Part of a small language model's weights: width 192, biases.
MLP neurons of a small language model. Each row is named by its layer, matrix (up: input weights; down: output weights) and neuron, and shows model dimensions 16-143. Each number is 128 + 32 x the weight over its row's rms, rounded and kept within 0 to 255.
After each neuron's rows, "fires on" lists the tokens most often at its 100 highest values on Wikipedia text that the model never trained on.

L3.up42 [141 140 177  57  84 136 102 122 129 169  76 195 163  80 119 116 107 181 135 102 207 106 138 154 117 136 127  51 175 162 126 112 149 110 152 114 154 191 139 167 130 107 195 142 121 118 119 120 156 143 131  51 136 138 121 130 107 130 134 141 123 125  97  82 122 120 124 144 115 134  60 121 191 186  81 125 143 128 135 110  95 138  74  98 101  62 161 172 169 124 101 185 152 159 122 126 145 126 115 125 114  36 104 109 142 162 115 218 134  95  88 131  83 118 163  85 132 138 127 168 155  85 153 147 120  80 134  94]
L3.down42 [157 136 160 145  77 176 130 127 120 147 110  63 125  68 178 165 124 144  83  94 141 113  91  96 119 153 190 128 140 143 141 184  95 131 153 139 111 134 105 136 137 199  98 110  89 117 120 200 120 161  81  90 126 175 174 147  95 107 146 119 155  97 159 132 158 166 184 117 139 137  74 115 148 100  95 140 172  80  77 156 139  71 177 184 125 155 121 154 113  91  98 103  98  89 115 132 126 140 114 103 116 102  94 110 136 108 116  95 164  76 165 106 144 193 121 150 136 128  97 133 123 146 159 122 103 132 127  93]
fires on: "ics", "9", "all", "ball", "by"

L7.up172 [113 141 118 151 156 120 154 135 154 151 115  93  62 159 118 132 181 109  91 125  85 151 142 110 147  68 118  87 167 135 145  91 134 114 156 121 132 176  71  95 112  96 101 141  78 144  82 117 131 116 133 136 152 136 184 131 160 157 166  32 137 170  71 168  71 171  98 161 116 145 120 111 168 194 100 104 120 102 110 103 132 141  76 173  90 128  95 144 164 132  96 124 156  91  96 155 123 146  84 136 156 165 156 130 139  93 156  82  74  66 172 187 202 167 146  99 154 206  75 135 161 149 168 146 171 145 109 119]
L7.down172 [154 193 128 151 187 144  89 156 166 150 125 159 138 115 163 102  95 220 161 139 125  99 129 102 102 137 205 100 150 160 163  62 106 131 115 153 137 108  45 164 149 112 106 113 177  96  91 131 104 123 152 117 142 135 125 121 164 120 167 120 112 109 137 122  37 102 131 145 162 126 122 125 151 118 103 119 135 153  64 105 124  91 153  89  64 152 153 121 113 131 170 116  85 133 133 152 107 132 114 153 235 124  85 211 129 153 122 121 130 111 132 126  87 146 101 102 131 143 106 127 109 155 131 116 131 126  87  80]
fires on: "it", " years", "isc", " rele", "ed"

L7.up328 [ 98  95 128 146 158 158 146 143 116 108 101 156 159 135 112  90 135 144 127  92 128 117 162  32 166 162  81 154 152 120 165 128 137 115 135  73  99 151 149 147 108 140 133  97  82  58  73 154  85 136  89 129  85 169 180 127 207 169 167 156 151 158  86 166 164 137  71 111 123 183  76 133  69 165  86 100  73 128 183 164 111 117 143 127 178 114 104 142 144  82 110  96  89 138 128 147  86 112 157 144 128  64 177 137 164 164 130 132  80 102  87 113 125 140 152  97 207 121 101 100 147  78  72 158 127 164  86 146]
L7.down328 [ 98 136 166  89 126 169 131 114  79  83 114 132 166  86 153 152 148 187 135  82 158 180 148 133 106 154 125 157  84 106 170 174  91 113 101 186 126 158 111 140 113 115 125  67 102 127 135 192 138 135 132 101 119 129 142 104 192 124 188 103 128  70 208 100 138 150  87 133 124 198  87  99 133  96 129 198  99  89 109 130 174 112 135  82 143 152 122 137 118 153  85 127 137 154 200  90 147 126 117 139  86 168 159 104  91  68 114 150 114  78  89 111 176 149 193 104  70 142 138 112 115 100  77  79  92 107  88  96]
fires on: " l", "iv", "is", " N", " on"

L7.up21 [179 153 104 168  84 141  91 134 119 166  96 131 119  84 148 184 101 139 137 112 146 108  96 107 128 109 101  85 177 111  68 159 129 116 153 145 204 134 133  99 167 137 123  65 156 103 135  85 105 172 131 126  89 152 185 128  77 130  97 149 168 159 146 181 133 108 123  88 177  56 123 114 164 134  80 139  66 133 141 127 139 179 167 138 165 119 105 176 106 132 119 133 162 131 129 134  92  88 190 170  76  67 165 139 150 148 135 140 138 187  84 102  64 100 120  76 134 157  88 122 108 110 120 158 132 125 136 154]
L7.down21 [110  90 135  66 148 186 118  98 148 138  99 112 107  84 111 104 165 123  89  82  76 116 153 153 112 115 134 149  89 115 181 118 111 140 160  80 119 157 185 138 102 144 162 118 116 107 107 174 112 153 217  93 157 137 121 165 159 112 183  75  80 110 155 117 133  74 162 119 119 126 155 152 112 148 105 165  86 166 112 121 142 137 140 133 179 121 154  96 150 178 135 138 148  84 155 155  51 151 104 109 203 130 101 144 130 100 178 132 110  98 184 113 125 104 184 102 126  98 194 137 123 174 158  96 159  75 112 139]
fires on: "M", " for", "T", "R", "y", "A"

L3.up337 [ 86 157 143 108 111 176 168 121 135 134 179 153  98 153  86 132  95 122  88 143 160 133 145  71 174 173 126  60 130 167 138 164 139 158 133 131  70 159 161 116 164 160 148  59  91 148 140  97 127  89  95 174 113 125 144  63 158 148 111 125 139 200 122 159 165 109 161 183 150 153 101 121 177 155 110 140  91 151 160  53 206  84 107 125 156 120 150 191  88 127 161 101 110 111 156  86 142 152 102 136  91 110 160 147 163  96 127 156  74  73 122 166 123  55 127  43 168  92 124 147 169  73  84 103 117 154 142 151]
L3.down337 [150 190 159  95 140 140 121 165 102  95 106  54 148 134 132 127  84 110 145 118 154 123 117  80 140 153 169 161 137 103  82 162 162  87 138 141  62 181 104  97 144 126 173  93  70 144  99 128 101  86 108  97 144 153 184 121 113  99 193 167 120 120 198 178  47 145 128 155 141 137 118 150  51 106 114 174 160 120 123  90 109 126 106  99 124  95 108 113 104 176 214 123 139 150 155 105 109 163 112 136 142 171 112  90 107  96 103 118 152  95 119 128 141 177 135  96 127 111 136 162 106 164 147 124 160 130 150  98]
fires on: "at", "and", "att", "ot", " loc", " count"

L6.up272 [107 158  98 114 106 109 143 167 121 156  73 135 196 176 116 110  97 151 164 195 108 179 141 103 109 121  93 108 127 186 148 116 132 161  78  95  75 138  34 127 146 130 121 105 165 186 111  93 165 155 203 108 114 107 110 139  63 134 184 108 179 130 157 104 121 119  94 130  96 107 174 132 158 102 122 148 127 171 110 170 114 147 154 153  61  69 111 111 158 108 157 126  88 134 191  87 110 143 122 116 134 145  98 105 113  89  86 131 171  72 150 164 145 124 150  79 111  95 116 151 155  80 167 162 145 172 167 191]
L6.down272 [132 165 130 106  95 172 174 134 184 129 122  85 151  61 152 109  88 143 145 114  62 121 107 111 156  92 137 173  84 141 159 118 136 104 116 119 159 168  84 126  98 186 151 134 146 128 177 160 113 143 136  88 130 186 122 145  93 109 114 113 103 134  97  89 103 176  98 136  60 151  73 141 132 122 160  99 108 101 148 154 146  86 147 182 102 162 116 104 148 154 144 151 144  42 119 181  52 144 111 127  98 129 130  76 100 174  78  90  93 153 120 134 110 116 154 155  97 166 171 116 134 201 141 150 148 128 142 106]
fires on: " s", "a", " ex", " t", " wh", " S"

L3.up75 [166 108 160 144 185 180 121 161 122 144 166 116 189 149 125  97 110 143 124 124 148 138 120 126 165 146 137 160 119 153 111 182 169 103  86 101 141 156 107 127 189  59 191 128 130  90  96  94 103  65 157 154 109 130 151 103 106 147 109  53 145 138  45 131 113 144 140  84 152 141 192 128 147 120 191 108 108 131 146 167 154 118 172 200  71 182 122 134 106 138 148 158 156 148 118 136  84 106 125 125 133 106 141  76 117 120 110  90  67 130  91 102 175 119 135 146 113 146 164  81 112 189 105 106 159 160 158  96]
L3.down75 [128 106 114 119 203 107  96  87 182 155 173 166 137 107  99 117  98 140 184 160 122 158 121 176 169 113 176 124 149 106  69 168  50  49  59 195 127 101 117 119 182 138 145 111 132  93 107 112 126 121 143 169 104 136 146 102  87 186 101 178 149 115  67 166 143 109 201 144 123 136 169 148 148 110 172 167 151 152 134 200 135 123 137 182 116 138 114 148 121 159 153 129 112 124  95 171 100 161  78  96 100 120 142 111 117 180 144  91 180 163 138  84 120 108 178 115 108 158 150 190  82  97 154 122 146 116 157  66]
fires on: " al", " cl", " stat", " sy", " char", " pr"

L6.up134 [126 112 121 136 151 166 167 125 158 138 127  87 142  78 131 140 171  85  98 126 174 148 116 163  85 149 148  88 138 152 123 146 140  58 150 133  85 159 100 122  98  94  84 126 108 138 135 221 160  99 160 128 130  93 138 111 162 128 108 174 152 118 120 141  74  62  89 124  76 133 110  85 116 100 168 139 103 125 127 110 120 110 105 120 123 131 119 131 209  99 151 161 145  87 189 121 106 120 143 197 145 102 144 129  88 102 102 194  37 145 138 110 139  79  97 116 124 114 135  96 146 114  96 138  52 103 133 149]
L6.down134 [143  82  97 119 138  57 120  99 140 108 151 107 115 167 117 121 150 114 151  61 129 135 132  93  96  75  92 211  97 134 132  62 111  99 139 120  81 136 158 188 123 163 141 130 146 121 119 120 191 181 135  91 152 106 136 195  96 161 140 117  72 166 140  94 146 222 114 120 131  69 144 131 136 139  81 111  43 104 130 102 129 177 129 125 155 110  77 146 101 134 111 101 119 151  87 133 123 138 143 108 116 116  99 111 163 137 132  87 143  98 106 108 141 126 110 143 117 145 135 210  98 149 173 119 148 142 137 114]
fires on: " S", " V", " Sy", " All", " P", " X"

L3.up43 [103 101 131 118  83 103 160 112 103 153 120 138 173 177  96 101 144 157 158 119 162 126 163  95 129 146 145  78 114 160 144  98 113 127 122 139 105 110 132  97  62 107 179 122 100 125 190 123 102 154  99 127 201  91 176 151  95 159 153 119  96 115 131 149 153 159 130 154  78 129  80 114 176 139  87 233 127 192 156  54  89 110 107  96  52 152  99 155  48 125 135 161 178 194 150 122 163 137 120 164 144 116 115 117 146 150  74 124 167 112 122 142  57 120 153  77 158 110 108 123 121 124  92 158 162  71 109 187]
L3.down43 [145 156 156 115 143 212  72 116 137  90 146 132 121  74 102 111 170  75 108 169 134 112 116 131 119 149 139 149 103  91  97 128 102  86 113 128 101 138 131 152  45  65 147  79 125 147 140 115 158 165  98 103  77  96 150 120 138 101  90 104 140 206  84 167 119 120  84 121 142 100 183 164 180 112 126 132 133 108  68 104  83 165 115 121 147 164 162  86 139 137 158 121 102 118  74  98 131 149 149 136  91 188 143 123 123 131 122 103 124 137 150  90  87 132 143 119 124 185 122 165  72 159 138 149  95 199  83  85]
fires on: "ur", "ps", "ce", "ers", "ield", "ice"

L3.up133 [133 190 162  94 100 114 137 124  93 114  69 114 146 117 218 136 105 171 138 189 138 166 176 133 179 162  84 100 135 130 176 111 156 129 107 120 138 124 125  99 150  60  81 137 132 172  86 143 130 146 139 156 157 142 145 119 105  76 143 143 117 116 139 124 178  99 123  70  91  80  81 135 166 131 141  70 134 141 136 116 136 101 156 100  94  95  98 144 183 110 122  76 116 120  84 120 157 164  80 103 134 106  86 124  96  98  77 127  61 141 137  54 188 138 166 117  70 133 156 123 121 136 115  96 142 111 161 173]
L3.down133 [137 120 160 166 149 115 141 199 120 118 141  70 186 174 136 132 177 169 113 181 139  73 101 136 137 119 104 111 127 144 133 118 170  70 157 126 176 122 114 161 117  60 102  90 137 176 120 110 140 184 121 194 114  88  91 178 145 129  86 117 121 104 136  95 196 162 102 127 116 153 209 179 177 117 132 193 106 167  94 119 159 128  93 123 132  78 152 137 126 150 124 105 135  90  88 108 178  75  83 129 147 134 140 119 164 210  92 118 109 108  89 110 134 122  98 198  97  96 138  97 124 147 123 118 129 107 119 115]
fires on: " Bar", " Cap", " Am", " Sen", " Bra", " Mo"

L3.up107 [114 176 119  83 169 128 150 155  72 128 111 167  81 118 104 144  85 118 131 139 187  93 132 122 140 121  96 162 121 155 123 145 135 155  96 123 109 146 146 178  89 103 157 162 105 144  76 138 107  94 201 141  84 121 109  91 153  97 165 159 139 146 135 153 100  73 162 113 132  88 160 130 123 103 132 124 147 149 116 122  81 158 130 115 137 207  70  76  96 181 132 151 110 141 125 120 182  99 115 151  76 135 140 139 120 149 131 189 145 120  96 162  88 114 200 126 125 243  95 150  96  67 154 159 131  84  88 115]
L3.down107 [ 95 176  81 151  98  47 108 102 128 121 112 169 128 101 125 171 121 172 113  88  94  52 139 114  85 114 165 123  86 219 169 168 133 166  74 120 158 171 107 127 136 186 128 121 142 160 172 132 105  58 109 174 151 122 149 127 122 188 126 106 123 124 107 107 141 100 117 109 168 157 142 120 126  90 111 189 126 106  82  97  69 168 128 129  91 146 110 101 158 176 154  95 146 109 113  85 111 161 174 119 114 133 125 150 134 121 143  37  94 138 175 172 102 136  97 104  97 111 138 114 133 127 155 129 148 172 159 160]
fires on: "id", "if", "eed", " were", "ze"

L6.up5 [139 135 206 123 153 142 111 141 116 127  94 127 121 174  93 114  64 156 134 132 159 131 120 143 184 124 158 183 119 129 126 142 110 147  81  63  96 114 120 103 119 106 134 142 121 101 191 159 109 106 144 121 135 102 147 102  96 144  75  95 106 136 111 148 126 135 171 162 134 128 130 137 146 115 129 175  88  87 146 147 140  78  97  61  83 142 147 178  84 136 150 150 128 210 134 166 115 171 108  85 132 129 175  96 187 132  54 138  91 179 152 108 124 106 127  89 107  77  87 140  64 146  99 150 187  72 135 124]
L6.down5 [ 96 141 102 122  92 145  95 126 170  69 194  97 158 131 122 135 137 116 119 111 148 134 138 175 104 132 156 165 171  99 161 138  88 138 119 161  70 138 160 111 113  50 119  78  99 143 102 123 161 113  66 134 158 157 113 146 186  98 105  90 149 148 130 108  96 139 152  78 141 196 105 165  91  93 119 111  82 150  52 178 133  72 118 137 163 159 123 150  60 197 136 119 124  84  87 141 170 136 112 116 116 118 102 173 132 132 125 115 151 132 139 145 106 120 144 160 165  82 169 174  88 104 141 144 113 124 119 138]
fires on: " dr", "ch", "ock", "k", "r"